Weights of a small transformer language model: RMSNorm before each block.
MLP neurons of a small language model. Each row is named by its layer, matrix (gate and up: input weights) and neuron, and shows model dimensions 64-319. Each number is 128 + 32 x the weight over its row's rms, rounded and kept within 0 to 255. Numbers have three digits each. A neuron's up and down rows have the sign that makes its largest values positive.
After each neuron's rows, "fires in" lists the words (lower case) most often at its 100 highest values on Wikipedia text that the model never trained on.

L3.gate484:131125130114148132085080129091181104157124132047169187107111165150142113171113151185179102084101114161086200095128109082083165187103123150139185154101084134123094206102175069137250080178117121160150123147170165140083047124125125120110091162112113124045113145110124139129079127156114137127157140132123107148135109167103125114118145122126097122148168133099109118148111117124130154177094136127149128118152154159140079097141132135110163153177150139168123077151149104147144153138062105098163158140140133135196144177121149131141168135082083117147128156127194082141134129117109147160084168072130183133132127114157125094150100097052143132096116099140120145174169123072118086142156114159156180243124097149041079154154066105150062129099169121106145180107111117176164137103161132
L3.up484:096143167137184087175109122106127101122118150106190136074121190067128065189079143118139137094102106122114086115152128154132156166097114091037078091123161090167156096131159089223096116094112112145111105197135141107086204128109189088129095149127125137081104136167086189129087143174080106091122159111143125144147109119142128165203121102133118144076143155137066122105122132171198115112145110122125077135106158120108147133069120131168085128144099149144104135192127171134157143150133108141127154124150126120123120148100054068136090119113081058139172159090172089108102169145130101147121125082076109115151153145112118174157102078114082189138117131136118128098124137161089113132072110111155060212149114165140093147121084106142074089084190100117107168132147134186098104120160138
fires in: "a", "an"

L4.gate225:127107135051112171061128121169096128110141152156103107144147091137133098172143118096104132048153128139144153217088145087135155170101110109075114189090071109149204111129133111128188089098146106143133120119131065128094220133120142079152094152127114104132138169072095118170097089138058172088102123175121127139124110138146110121115082150154092117135137155224097100199098118165128188148110146127102166115149119138128100119097111154101071093148088146116101135077111137108133148123151160053133109138145156122104120146120134156137107132086082161070040103110111119132098141128121120142158139148151137117140119174101166095083069103084133104091104121153112139114121133138097128158132101135147165126085128083103134120151121177135172180085135118073125153181167163101131149065130113
L4.up225:170100083137084128117110106183091172137165159109114153119134141077144110098103093080106142070148105125127094159117093111152190069071153202064116154134123188116111132096175164088173108149149160164143123117142109160111198101096158119138150151187116115124124127069146138125096085138110141122138085108119069154162144122100123172167051098119089134105150086176090133128147154121135140171127081177096104181138207084102121102111111086109155086144167148117145159140122138122132159153076162128135126122068137057165180161092136107151107139178149112210128143120089124057078180139166150092066136107158074159136172122109158093104072144166172137121125106162156149153095185158125128087108161087094155130088144163104105185099155120189146139105122169140137160135152089082112173104131129
fires in: "of", "to", "from", "for"

L8.gate471:131143130083069138135146089095209106128139087190105123131124110144142128118089102144132040147117156088131130114135054106110124123144112176123137139123140112152168094141099110117147122138090155077123117113147128110151165115124100100131172135152098184097082173140085085090147111081169149073104167147150041178185111143159125099138104133134075123079139131123082048120088156115123124098170113109151178110130090166175207144121120138147113212164166082217076145133073107124076111087087121101204081113098116140130152121148106169170166120062162112051142172087137140113120150130126163121104132160118154140115133100199160132140151109158136099099123133098134169105143100132132122102156129141088138101166143174102185118103126102103118059106205164143155097134129102103134120063131142
L8.up471:096177084111114120054145117134150120124081127162113154191135109051149118154129149074114114113144159116144131085100088112129220128134161161132096155117177162149121090072081105125104112141138121167131087173160111095073018140112116120193127170155181120115155099177162142124095147104157159136124095156122096135153082101130112194103139113184128178187081159104097133110098117184131099142146086129146159099142081136131122161120126074080142065166129151108127149114093167139101109098091108127132118176115134090169124092035068077122100147134107109074102165067082120029118145132133109145177108157193128127158149172126197117153150130160140145078143097137120152195168157085130169125129129093122157145147089121115121122077103099101103133174194121174163104158066103119174075129121124
fires in: "to", "of", "under", "in", "at"

L4.gate354:082104153084055141197153120165129151114120111077163115134127171156120236157165094050165111150167107128127139104110129092120132059100163115098110147114125141075169102161122099110136093133157097138126119138110064103144173119151125152108117098067116128182122131156106103148132166139052131083194129141060099126083081100118225116117021110124099153101139130138131120103152108189104060184122158148071132174107121148066143169150144144169169130154156163153145121091130099138118134105182176152163050091134108117095118147178120133118134086138130102156120087156119066133155164168153159103136125126112123175208115093118071123132177142091138115179139134068130168144190168183149154137147080098079106139166117081098126131143140159152117139130152146103111106123155133134160129165178134
L4.up354:132097159153142125120159109136058088129177084091123160150131154142091133132135116075156143083136160115169163164128141123086195164124141141144136132137113078106150139156133089118155094135163195145145112113193091113119156151122147050146125121132111170086164175131137115099094137077079173074109166183093174179133100091134144120137104160167073084084175107096079126135155117164093079110132094138116120083089112129139141113113134152221192132092163161105138092096106162126139149047093116129097105089140101108161130178157116172140149131174158145076107168142122147229109126171096127147143157095089149118086150108141100177129072104114152133155122110178156110100183127124093098126112196107115190171172155110128135074140120116120146106124126104077138192120119130138140126134105070
fires in: "is", "born", "of", "the", "located", "although"

L2.gate740:147120174114155179129158134109133102177075128176111099156169156155109170117093109146128131156137166135109063109140067157123123045151134146109117095144173174134172156161108117143075216164133113084086136154113145037148131152129163131168136177105091132039156112088096151151119075113117161107138112147125090140142147147108073115196077105146097186182099146102166097139120134152121112117159081155092196140138105142146103164105115111108158129183132122217143173136103139147103161120154171096166197092136124141138072059137165143106151127162103140127201146074165126132078154089141161155161105116138166142077109100157097136117083112151117094102131156135148163186099120196151158155119101104161132147137170150150143166124117178098139099119151070117079081138151134112125089173116097
L2.up740:087148097118156151123110136078105104149145168152113084141189075176091109116095142177173127129128181157060107150079142132073138087091132132051098153064165120138137139161132096154144101142154141085043169120154156110130101103136106155148162153100109123124173163126098167128146105108159182100147092108128110105142128137096075136108123097141076195089180151120153115193097137175072130114107114167122152111093130159177088115184122161147143109173102070227093145137133120081036178160088152116139140100102145117150100091148114105146135124106163108159148145118152160145066154151052169169110112086148103147136133136168182127175056150128098071137147085134102091084122172178111154105117120077154146138107104115160116197186124122113100124116134070119168051146131120115144070163126104
fires in: "to", "for", "of", "despite", "from", "with"

L8.gate100:159122108154157121125155142127109138146168132084098131085114166084141172139186098095167088169136150089138139179106086151111138079066113139106171126173103131053145143143132115109156087068126145098173108074123145101092121087084160162168101108096102131129133133191125119068141086185092183172131118119144121105126111151068145161217103181110109131106192126080125125114136144144063192120088131189115120101143131168133143129157162207061111128123138174135143188079125130107156044094151125111075065126134136110118112172132142122151081174148128173201118153115149111107119133123180104108065142122188087134151121097224118151087160130080101099083159111113188164130164069156119127187138087142087116093079137125136143127141146141126098122127127123122175166127151149132118125136162071
L8.up100:107184167137062156125158077171100084175144130131074162166137137047144181175094168098139131108122127143154154168084116167090096097137132131142101113112142121091136120091128117144100154121178110091154143039167141109141132194153176159114144154117173069090060128161098129124162095127099151142106142109100140151135103110106123082154134148079123189142170138082159110170054142121137134142120095155133129121079129074119125157151088098139137119087166096116138126146096161129124159093124109094123100097149155168151102110098130088130083120107133095118109116192128110121141149106162193143132167129166101098050156071100120125123128060148145132110124109087109143145156175195121161116165156155152128124117169070116234151101089127098106085075159119098159157110144173176075084107103167
fires in: "of", "the", "player", "bill", "among", "all"

L6.gate547:183140077126113080120202129158159066171080075067050179070151098127162117115131123083127089099144117139084074097104184124108088117115130177155127144107174122134152170134167156107095074121162113156096166053128129098091128101112168129127049110117129116131162106087144103141135142180147129098130177173163156146176127090112140086166032103153115122115120177087157122086152071089201178099066147164132146183130135150124118101172085103133165172188127166115159116161149155106106109142109098079151123122184115162109156152131104132083124112140109131116127149156157142154079132123102153142193188155171097143144165125079182117099129139099091126159088113127144164166125107184110165128127081111102102123104106125083152152144160143142098131152175088072154091138152049156143111084133114
L6.up547:087158089159163153158138156173065133110101147055118167112151146130126070105189157089102092088068160157129122116104152099090124155086187153105158126081130125201135130084141135117122102057154129177090154097116092155127141122112144181132140120103115145183106127120075131123120156114082144175162128140171146134084172181125173172044089095120089121140174164128112118114078141188164155138151128103137130120100191160137107174102097168135130134131103149083119149127124103146085056108107132081092100075123125166109163136157088142167162132100094135105119137083183150096190157094087137187200146196167143101103098134118061197118157154096146115203101099097153136147145140146069117142180080123142109138157140188156126115111061134095165085160149130149136141103113143106165145092090153
fires in: "for", "of", "took", "taking", "take", "takes"

L4.gate542:150185110106154071107111133116132130157121181146102100198152092210116135074147081185113110176211178143034147142187139131146114132042098147139131090051158104101115131127154164163142122147097123172094112097106096069136128093174153125097105173096119104098115140115039140166095115131164161163124144121111087105128067105142103157140135172160104189160117164053101182144087085146116087150178148073106110083054108160074094147162114144073068123108094153122153157152154103153114129065181155110093151094139116122085149158177134113100183098140153131121137149145154121190105115078079061170168132145137145136165057135096103162146114146125108145129185132151103098160122177152130091153142173153130159149137123128137184195133135141108137115122180125155142111156160118153113088135099197
L4.up542:146149126116139184157143133169132118127112172072173134175092209162134108080118099128097180165085139179032108196070155133091122128110168233127138140173130127134175116093177166129162106094133107132128082143118080100153131064091117142155099139105101177105119192154025165113121117093093096107133132143163090113135167136152153140109069132154144175116160086131107149129058123171124095087146084066160191149126146180178120097139124147140115069109139116151154147065138112166165129100104100139106119097116158171101122106140155077105076120120149170149164126160081118134115143071139109122126098102107160153117111118093067167154121126155119137170158124126149116108126128147133096081146097036152179157106135113127090138121146111098180127144093131188132135082115131127118143134134171
fires in: "to", "of", "by", "following", "with", "despite"

L2.gate579:145071103127101149135133120119146079077108116191117164053177172142168153120163144119164205119149182117154169129179107171139133112184074113109134125069164090169110175127145146126130110138112078149100181132167142071092157103119157115141135125159168117082171146129156162141151170136150119162138157137145143121072142124107117143134110139191159138127088166130147056104067154139077111181109156136105115077111108132174054146213109060108154149175125165172160127148175124087132145099148115143080066107128153147112097206119157126147180113120133176145138148103139092109109129139112193096098103107155137167122093130083032162150146128111125171089097142172154143155178163146107120141104154091159130142107102151085120178158076123164122099147083154081049082129185141130189110136151126
L2.up579:146104123052080135093145123102075106119123089133147151102168100123159152092146078095134153104152141069118112163154144164166152152159141162096077122127133154174124084110089097130097103134167138167153132181100118087133174056115134110171138106130089134172090158165105149120157123128097156107217165114119087056136170117133186115152127120114131146096116117098073116094142184134139077177132128146128158037145120104147186106203139087081136083128089110167106175146086159108169129134109169079088050122160132151108113086160133163066148162163095162049109124110116149096138145184110079121175117105112112145146106143116096093157154115064142122159125143158134152082197171171122112083159141134132095138156095090109135150097092119193181149159121117148066135111198084111103158161124139
fires in: "also", "which", "that"

L2.gate564:149130142087075121144182077133153128128132114174131130136127140140076144131126137124159115085180189103150091096074096106104154095153170167052177131128127178086096121137087092124073073167074138151202086179122179137151071127183212126104153105097074146133102080152164154093142105079078164107148120167180127064134183177099072101135136118092141071100091193113130104076085112005135168136137125108156142153125072113139136090169105092122083103125175124162147154147146089112131105121142121097216080141144089132187070149155152136117148141140170118126081105118111107113151135165105194114170103100113161114110146106158073092131163171158142102127147176118143134062119150124159072116102145134110131170107116131114124063137137155141089127144081153158119074162138087080127147107130168
L2.up564:119143100083177131140148108195059105116077153105128136151133122107161125124139140115141102151137143113072067118136128165131126117110125081119169069054108121203119130087125120084092125060176161126068151113114085141098195114096194117194139144159143104157088126159162182138181087140123140098118132130127162106154132120089099121130070156106125095118123190213159165100192151213139096139154155131116122144133120168081161130175152158077092152116144119124105113181147180127130143123130164161140130114124087119133081113154107112110122110159107140097196098157182077067123091096232059140114061176112109149111188107130123120034097147099132082113081089163098117125096126155165130130096138093170109121137117168100095150108165106118169158116122193187113103183106133111131124088095061
fires in: "including", "as", "a", "average", "include", "especially"

L2.gate712:117118117133135151124166137123192116197134081054107098097095109108138170078132142112126131199091091133131083130137098152114100133120171118182133156086116074143124178100119088116145187083141140128142137151104110114078153132163094133117093094113117103137124108091102123177096101116106120130140139118123120151123124125139137136191112129093094150044119104116086132084147162171151085123093122124151111129067160134090184110107101096116125132123152146126154130108088093089133167084142109152255138108188171144120150179118173166127147127114084125112136194154086141128161146184107115098187170130143142214122141098128167078081174068132099137142160147114143107145096133172104145182159142077176088163171127130098103147130111188086113136108136086075135105151089132156114168153078122
L2.up712:140137093101171110094136121141114103139159090188101102116119126116089117131123096116140121125099106155101128107110129125145088140097154189102138159105116066138093124159111109156108116201130040201089134083136125110075201096084115127141163135105064076173101103115114148147134173104102176119120096133133204160159083097087163108172136079153136168158109106160136090169131127085122188197166112171131106165094135136095094145140127156113145098104119179091079097106204107103104133110096078141094098140178161152147154119113178167131126064189169071096150132106081126094087104120065080143170094127128106132129126125143111172082077139119128106117153118154144142103125137131099138164190130121105119129184122136105129095158101121185129121068161107084144083135151107176149159068120148
fires in: "of", "for"

L6.gate102:116098103135130174173131132107157134072148122143124167109166176158105152069131072111111166064114121124164173198156149125130137082121131117148099155141130179200113166113186155082124154065143191117156113120128125084135153093157161108112061159151146153105122154102129099135118089085149140118095068147126129103128206131112149167111115079176192117126141168152126115142143163154122205122142135098132130134089155118114075107107163111174169161108139084098102104133141129143140135131188144126125106071120122117109152036110131075168097080165145130096129188113161037156130104091119058118127136111141096093156069101121142151130130133094116149117134130160173102094145100148135151097135139111194098125077120115065083082115159102120165170185109163108103182083116114113168108114118189
L6.up102:089134119110171134156163206094137144116066186154141060100218209154136119117097098137175105097170092085127164142112130099095154129085156103114123126133127148140166082151160140138070154102116150128120151146175169127121145061081151101074182123108114103106129148130131148103150147106131108063090111211109139083112174127116145145094106216154111109157142139105159149072120130123129073123140190063161137132106083090087118094124062168153112075143184093117113088174101120128099072184127107099095201109087133137105163126181072135079085173194102127119103107121100097146162133126157111151092134136093136082147126091139086129157066155149080168131111142165145057102164107114133177115133183152179146164094148132142194110138163117120162109152109113132124127069112120116109049131087158
fires in: "until", "however", "that", "before", "but", "rather"

L3.gate359:123142134113141153094140122183172102141114150168103100112126079125158112143135145140109141131128159104166127155175105159238156143128101187184077081132138152104131112109179160126175098133105112083158124187155125072186136136112100108149142149108107109157095117149140175095161053152172103077169153076078107118104150072151129105110144133116190117105123141118150111107117140162126176090191121108119130142093201083089152160143130084170128198135124152089176092122092129133108141063134111076134117152151135129162098104219124097141124068151097154089183138092082096140193108138186186167111084109124094108182110113062123187183112157141167137109148143172108187147109103111144102133099137147142124087111133142087155172175109080105166142092163183174159151056072116069162126147097124
L3.up359:121121154147104080181128117115031116111135087071135105157124184160144129144100130136173147136134126146131156137185090156144136106162153146101153155108137113135135115125153138157100130122142173134146121195153099176147135166160166120163103137096143066100084126114139167073135122105093156153134061123152090211102175168182183102158126173126088131124078133106173074106125142111140114123159125139126193167106138125074141171171123110067128113146055077110114101135119110080116093155167102064163149106051142142197112141152141076241137128150117109064155155103108068117131148132176150133185154123117122149081115052072153144167101110168130112140096085138119134083138161136174170160092171147108103063101137095112157145068095065090171128173150139179121101139130138203128128062121132
fires in: "the", "a", "such", "it", "aphasia"

L2.gate338:129123139090106140172156093107171070104095106132141114125184078151103139118162088125144201049141166089148172177142063118129151101087191111166204131164095127080119136143131120064127107128174127107109155138117137112082168071158113037169158148154118086194133127077144130086118120143142159090129147159070127132101171084135145093124130158133151097168137110174143118132144142151175124091130133113100116138147147125161096106193150128102136146115095169094080123146109147114132147124177192155189108095133104162121145132119121139153163113106132112116090138120166106153035072174120089141139097128091111171158096106072102087149107138093183112154116175171170152129090120114098112114171160099096133176119152139139141125122137132081106141115118139132126087075106197101101124191183090
L2.up338:094089184187142113150127130116089118141132156126105111160130153104141127068154127095081098105173137152158131085165132119170139108138157194097100064096176111142118115181072099146179124102143166146132139154154098110149153111127117163149105086097104103099145188112106101117088139134093130087085142147109104166114144104050094075148123096103118041160137114060114150094130142122144094163132143199116104136167116167115115136091133181145152104123169148098138165196135118128104123193087166132159091096088100073153167119157062175177110143195079138175097181095147092104174177128095131103116090091181100123107073129112124178069107123069072168170142129139152156097126103201172103143080206112105152170073140146158109139127120113153101104156121097131139155151126102102109128103112109
fires in: "of", "that"

L2.gate93:084153174129133124182134153148112157109143123163108146109154172155166056115158116159155092125088105086096101106120159134083117133129108110097097116111107119099126113113158173098146116080087069031123215171152085095098101141120131121158136150126117136123134073133128112114146134117100136199117090122061110106103091124123135076117125143167148160124130177134143167084157096149134122150139137144158157131103093102148110130175134147164129145064076170103115101160110033122167132148148092171130183112048175142126117096095143104161089186095153134084154118119191117176087115086099124107075109105103215084088162137126084108121103083080164168049160174125131106132145116103096173161104131127124145007188156138202125155142158091126098107041141124151122147141124101079171144089146122
L2.up93:099148170069120149163116122065134155142125130119150113155160140136143140138157098092162105168122176171152122088135103116114150105113095115052121185115195173133149135129121161127140120094178060152123199124131100116116061171136136112121138141131125146154070112180070090142113167090129156124111131129079111157138108101119078151086127127105184158115132103080128109146121100151091121134160125104182071163080146125155097130155141179112115179140117135145147102142166104113091153173098114137160122144075138142165128092112147186109143158129053135121182116150154148136083168135096159122079145131178159106137124087109117161120171080128099180068202162143135123146153158076067166071138072151119116074141193100142079157133206082112090180108066092117187107175125108150151112073146170
fires in: "did", "does", "do", "using", "released"

L3.gate816:152132131089117125143137167147080165115101145135136157136158150128078126131173143102104150137169079145117129139118162117165100128088085173170139126178090162124186122167180168158145084105099139079099145132119150195121102126120092169150106116121115182145147131144138153095137131137125140093155147145211130181108173007197103118171149108118143155143172109161190120073141136124142195078093124139097137153111092175141190129116127102169198180169089142073103138106123138162107148161091088120119193105118132111143151097160138087141137116108100114156111181150115139069146122108128079176088108165147133146190196132128099143150159107090156140173130131107112114111153122129106117122132110126113133174135124124076194183140046095149168126119113127054169156141166139158149174094090157
L3.up816:089107140132117141115152150116104173146142104126138080141117161109172132121209178093008133132098113083165095165099094131149151150152110149151184085167067149132171150120128122116183149105071078080113094099152101170196085125097096109188080142145138058115146143149140140110158119125153098113175158158115128172152149105114089149108116127178104096131159167137125130116105170164136201090157135147110132149178167079166097144168120129148224174133107148137093024128164131120125102142144119073126150122127026118118149095138123126112098139129124100106098145137111148101177132174168092130142118158146132196154124098159120143130113094154123146156129090105118154178177060152108143120149079102171156183150123109156139181161099173150196121101119108135165076173125206120166121126103097
fires in: "he", "she", "i", "they", "we", "had"

L3.gate209:135160100158089168168128112114139081109092117133086121115152114126145117064155053112114149142140109158174085148122179123150118088082112157098078129074114179126146109150121176149136173118063126084082110136126120127080141119072086185148164147102121138204118140083072139084125150133156155170099160150086087121126137042124072112169114121117145151157154103123153096044113157135146199152132126097100124075050184136127144098156093132129176119112117121116075130208140200115125123095111086145158130140127100151137118119072044098115124076159112103094124134128174110148135071128187196088161173105124142168118133099146154171140133101119116118102179150079155115133095106102143088146133163177127184160141079116094097160117135087160103049111157155133115158167064091167125111145123116
L3.up209:097088162154169136165144155113189152116157179156099106100074130109109176163156161122087127179132096147090121108117142118153138118094066139126150116109112126100111122139139125155112103109151077098087140063105137145152105103192169190165117139111100168189110103116089109090148170170053114182155127148122127102150092126150118115135143218135153140108225111139131134158131100098115123137109129136080117104160178110192154071158170119116093158097146150098172186121128135107156101199113134156169177070136133128098192021132141138069097131125123087146108137113106135170092150088141168139122153174119066159116127094212125150128173079101138147139146150114131101123098132155157164144096147131144160162126105104066157125101138161168156111113146095097136067136129124100147134145142114
fires in: "they", "them", "him", "it", "he"

L4.gate262:102155106072082133060161056199124107174202129134144183128120168100148175156051129114110104131168117137158145099104125147199075131179160138119134098134102075145198164124082106078122132132153149173151144140119148109089160122137090133142138156101109142115118121134145107171167088078119126117158118137129113155135132110107079095105172127106134088153154121096106118115086164088110133108145115119096134120157167126106071116165164104095146079092165204155138099107099165114144055099124155141085116172115171141150121139106125122083140136098089122083135182131127132147085196159080128121130165106141101132153086133185113189101074130083120086155104110161174152089167145125142137153167069116133156109123142194161112113072070158166090094161180175095060134155159148106136106106059191
L4.up262:117140150145167203159154120165162132063153128096152107154084087181101124093138140135097132195054130145117117218025164119106113129124141154091121132152114161163165113181135125085153054093074125138163140155122104086127152119107142121171141162082097114174086097148124126161135064117134096174138096130076069148122108130131126130153166121103064192175083051159106125151122152145145171149140122089158118111171143087127173142154121111091158107099139140189154132123121162143076044088099109087051165125114130085134141158112164175110188094076111091125125152124147152062178173109151115157125077100081063093109106132146129129104070132081133130133153167175155138110128201128184091119140167136150142128113068136146139143147141125115139089142139162152159095092068118179109128104158091
fires in: "of", "byes", "passengers", "wodeyar"

L2.gate697:067117109078105174093127166091125165172140109144098150142131167120202177141107090189119095147130143119103083087187133194069105206153151132124145187125129094135096116102141121093111127129133119103054156120161143165134167154128119145098178144125118133089090128101161129105173113132102155155081131142164145107142074094106160112110094193118156075144138107142158142160105110172028125115119114155139116149150084162123120110160125109145171112175159104064095127157150159097166144137179168150083161147090107128174133121100064135139129085140127135113200177159196163083125137129129115144171156131066157199109123155125148156098160120126132159087130140178154156159085128172140134070055088084095114118135130135142143130175148075105050070141088107122095158146143106096134139155114125
L2.up697:130143141125173131116092102143143114140142116140142066132168180115106096089129117146078183169066141120105171060160099128050131108145127127131063161174141089121169111066157147135115136140101157119128143144146119098105108125101169129070075189157077135167161171127165189119158164058156112063116109122147133076144123119139132154140122110156117135137146138082115134101149062145181100093090088141125133102139115147120107103129089176121171113144118133129070111197114110041129116137097164162126156185120066135094179168133172069125193086154201150140204105144131122116135136165120073136119068131103099083160151106178092192120094170138147107110157164085108125084174170147158111142173094114203169160132142136138108141151099136130172134143166151150159122143137232113133113125129138
fires in: "after", "that", "because", "when", "as"

L3.gate509:088153122102120177102101095074066088113086115119107146124177098160122125152171121126144095125167158139107210099071091181107114198092131075073097147126112125121105112163178125167139093108153160111152181140101065085118144129105154138101112146103156123162087089100159104088139064102084159136093181124102145074159163138072096078099086113141125167116160089170172151100116111118131176085106090132118102100136135183105170135103181090172122088096164134149120119093154117156080172144142111139140169116181120096154154150131119094121127171066125124165107155147193126084099124149144189094126146101162179155154129136163166133072162124082092097116086141145126158113085077105127162180193125130112122103129151121132113097189111119090126103096120167153113130149149120096161125143081185
L3.up509:113097121136138140132103146081098071125150077074071192146080140108112127131098180154139157110113091083159180095143110156114133177163124158137090143160113145060106110120174139121134110113143071152151117181103081141111165099120144145150055091197145141223160132147068137076135124186142115171080146117136159076156168098096093088141147090129111104122134143146107138144117139146130191117136081083135113137133148175132209119091171066130140129134145137122171078100146123150142139107106210122161123097203130093109164130113171096096084173110132151157174095083208119081142124134159160089143139126109155112131105063122186118111160057096102087130077158161115132148085139098086119166120096148162112124152150128156100140170129140164127131111147145172153130152150127132187103104093128
fires in: "of", "about", "to", "on", "into"

L4.gate561:134102110088083135116104130156163123213138094159111143127072118126137173123092123082121209130099160057168104148184109199171110157112143177158158149110175139107135133156102069193109137099138100098209118098113133097181168121128046144169103126134108133177100126149113050087129106124150179171077046098106127101109110143152143129071144185082068098096135100105119118141087092101104146099173097202154135115147190126073137140136130106092135190151153109124135146192174139165172139142134152145115132145116091108093199126182132136134098074062081134187161137093124165112159127101119144169118114101146108087091095080109145148085120163176107124106075151150098171113140122090113124095118089103140081123126116109134210115119135164154125087120129167130144083144160113107150088121187135
L4.up561:103103178181133198118133136129133124094145070106145105117043132199120104107106117092078131120100132082189080126110104137150122143149133118139139166197076131207148101112146133151100073103147124116173150138143141110174138075068140087135116120101109129115122157082130113088081121093149172136110130134077124180031090098149134101169108105104154127084148109148160137108117086116115070131141117182163130107128094085179111088095120127143084120076159121165086093115192042087132185073158148154067134174103072125101150098110164135153134138074133146142159191094128100074112103118155119086128134123171069107114148122104131110133108125114143074144151114176103131121111068150122157182224106107067131110138115158069131130111087081136127091162184136119105182103121150154153134129096085
fires in: "that", "who", "also"

L3.gate91:081121177088143131197123125109103124088109130109147088107093099092107119141181159140100107125102106123130061164124111117073135191105109155110161142129168128076123146111178146152133114110081121064129140132095142149128144120108127172119125153078099117174117099132101180133150135156085150147153064189135098136144137118197130145126075140181188170131154121105155069105129091155056148147128113123121122100093106084165129147239147174198146141157101172083082087164136164125121137147113188141104115089160199118171154119089166099128150115129097100095097157194080106202105164113108144104063182139144115085095103127164152164170109143113048134118181113116127088113196077097176150179128080074132126146177104141106120135145148126099112115140104144170116095158146112134158114080166113
L3.up91:140180161129149148104158168092109114144058132142111116140149096088125088191161078113077141091103087141130141128063111143195142170134119152092205126164175087096142102139170120157125132147127101034110099103159126124108118124101142198103055141119159142142096130120120116133124161100126115117155154165131115149099151108138181129148157102108165176105088086078127117083093130133133126082146119134148090116128147083147051119127125096087170129136088159154139076148123103114133058106150129150123103120107082125177141102093095114131088096174138130096157158108066155149181100146165124137105125092089116110141175155181181149179114142085107113139136077115150132123140108176089129119168099078126078107207087106147070132144160078098131189153146091124105126117101131114194123155159127
fires in: "it", "him", "by", "them", "international", "national"

L8.gate498:165174065117146110105160093109186086117099079118083152083145133145106143078117100186161130076152133165145140168145157142120162154141052139129137155134128163078142153115123145117162110106153144129134062113156105165091071077152119040093127144145094133081093122073147160144093139192130151061144148161129053085135093093150062096133122161128110157080142113112122098098118152115079116091046123120149099097109099076113150122110133097114139151115101135065143134062101141154125176078114131147123145151083136134122145229105136138120176114115148149124166124083146113172097154157122083139092063167085160134182156140127048169116139096069121129105044163086131115130083140119111125171123087135147143112056113157107118124160037110156163105107149105081139172103145071077159119155111170
L8.up498:113114169145123115127151169116076161107145115085132097162110123147180149119167167152145133150183119113162078075110136139141085107116149118126159123107194132099145083155098139126105094136114167100190159118137133127152081126158104148106099135140126170152103085121123191139048107136061129143169147121100066161152146141108101049136088150147157135223129146152134126126156128150170084102147034127137113139132103108113051126218172135114167106086169142108152143133172125105193072131140111156138137122146126110130121090211126069132204156127123174132140073099107140111113080108165149182144124144136141116077120135102121117164159096131171130118042109118154174174154136118203117106089161170109124149118114158088155110195083077126145145096166129136103122081155120172075125130066151
fires in: "a", "the", "one", "home"

L2.gate703:159151100050098052069191130111103120115114089084056135132148114170136138094145098123133136144158144138113093079106089114159119105145092135074172128099135163122096146138143076111184179137163115158144143081137125155115133111132132105117137171122050127127148094107127148074139106131075091115117059169095108094138184053197164142112068144100129152060138083157144120078140118108147133141139116126204112185149150104132156073133100161144154096094121115110106089099135127144106213117113150113153104151171115146157077085150168193115136107089144159074115167164158113065138106156152140131058140091142116177090171133154117119119148136167116150127092083135100123122132146150092148091123119128097098161034168205079121164128135095087145097079115123153100109139095098131120212112126143
L2.up703:122103111066133118165141135146124157152102163094109140107113120090131101124133139156160137134100118084084132143103093135096132171134151160106085192085118118169109128128107122119156112082191170100116130146133115145136085095194169080157085146094121152132071114031205191096149104110128193089183100128106096096135117131119063067056109157140144200108151126133107165096155114158139123162174084112154128142129131087146164124141128115076117129111097086186076111133150112085118107079135118109114193092137120099085129134187148160100114113134141151117119127157168120091114105086128138161018095159153110072147079183085148183146114127089136080160125147117125092120151161140149143174106088135194162171124206089099112140169116116091130130094138117110110118125158104085099139156151096
fires in: "with", "including", "especially", "even", "as"

L2.gate384:184247152155126083081151126188148114123085090171123126134073138155095202104109202122104125088059158136090178169123116112160127125130141110129132102147137068073157175127151114091102183089098128107148090152129111140141087108144142156145171127121115125142110135135143030116137059125122124143139106110078128132175175151134100160120105165070134094115103131133128113157086098117058108097157103057169157180107140137172049108143155155136174143169110138104165075135107152126133078108187091140124126121160124159109122168085123144114134129129113134099196139074082072149159101102120145096144125132199096160089138113145104148133157132151151134130113086133091171127206057177123070198079096084129087116100131161168179130101084161108122091114124107148133099103165133167063109150192083
L2.up384:101150139099168087135134098136152147179134135180099180065140081100080125110097143206134094110123134128125094113116152171105167147148164137165095116112181122164118083107097108179131095162212130153175161118122123128143155053149119098090144178197073130152080069166166141134113143093084077106107131089089141092165121126151149099126135095134171131143174081157132154095138157123159057160135112159111080111147068113166154140132095151131165092125156176106089112204134141140183124117171153175123132119184168167124163149137082147132165160150074196137111132091080090062105170131110156102106085109140166134134165179165101079167152107141110107118142076145084134143117169103086087100201093108104124099146142058133159167185124085133172101177140105160137119151116123124156140127174151
fires in: "at", "of", "up", "to", "more"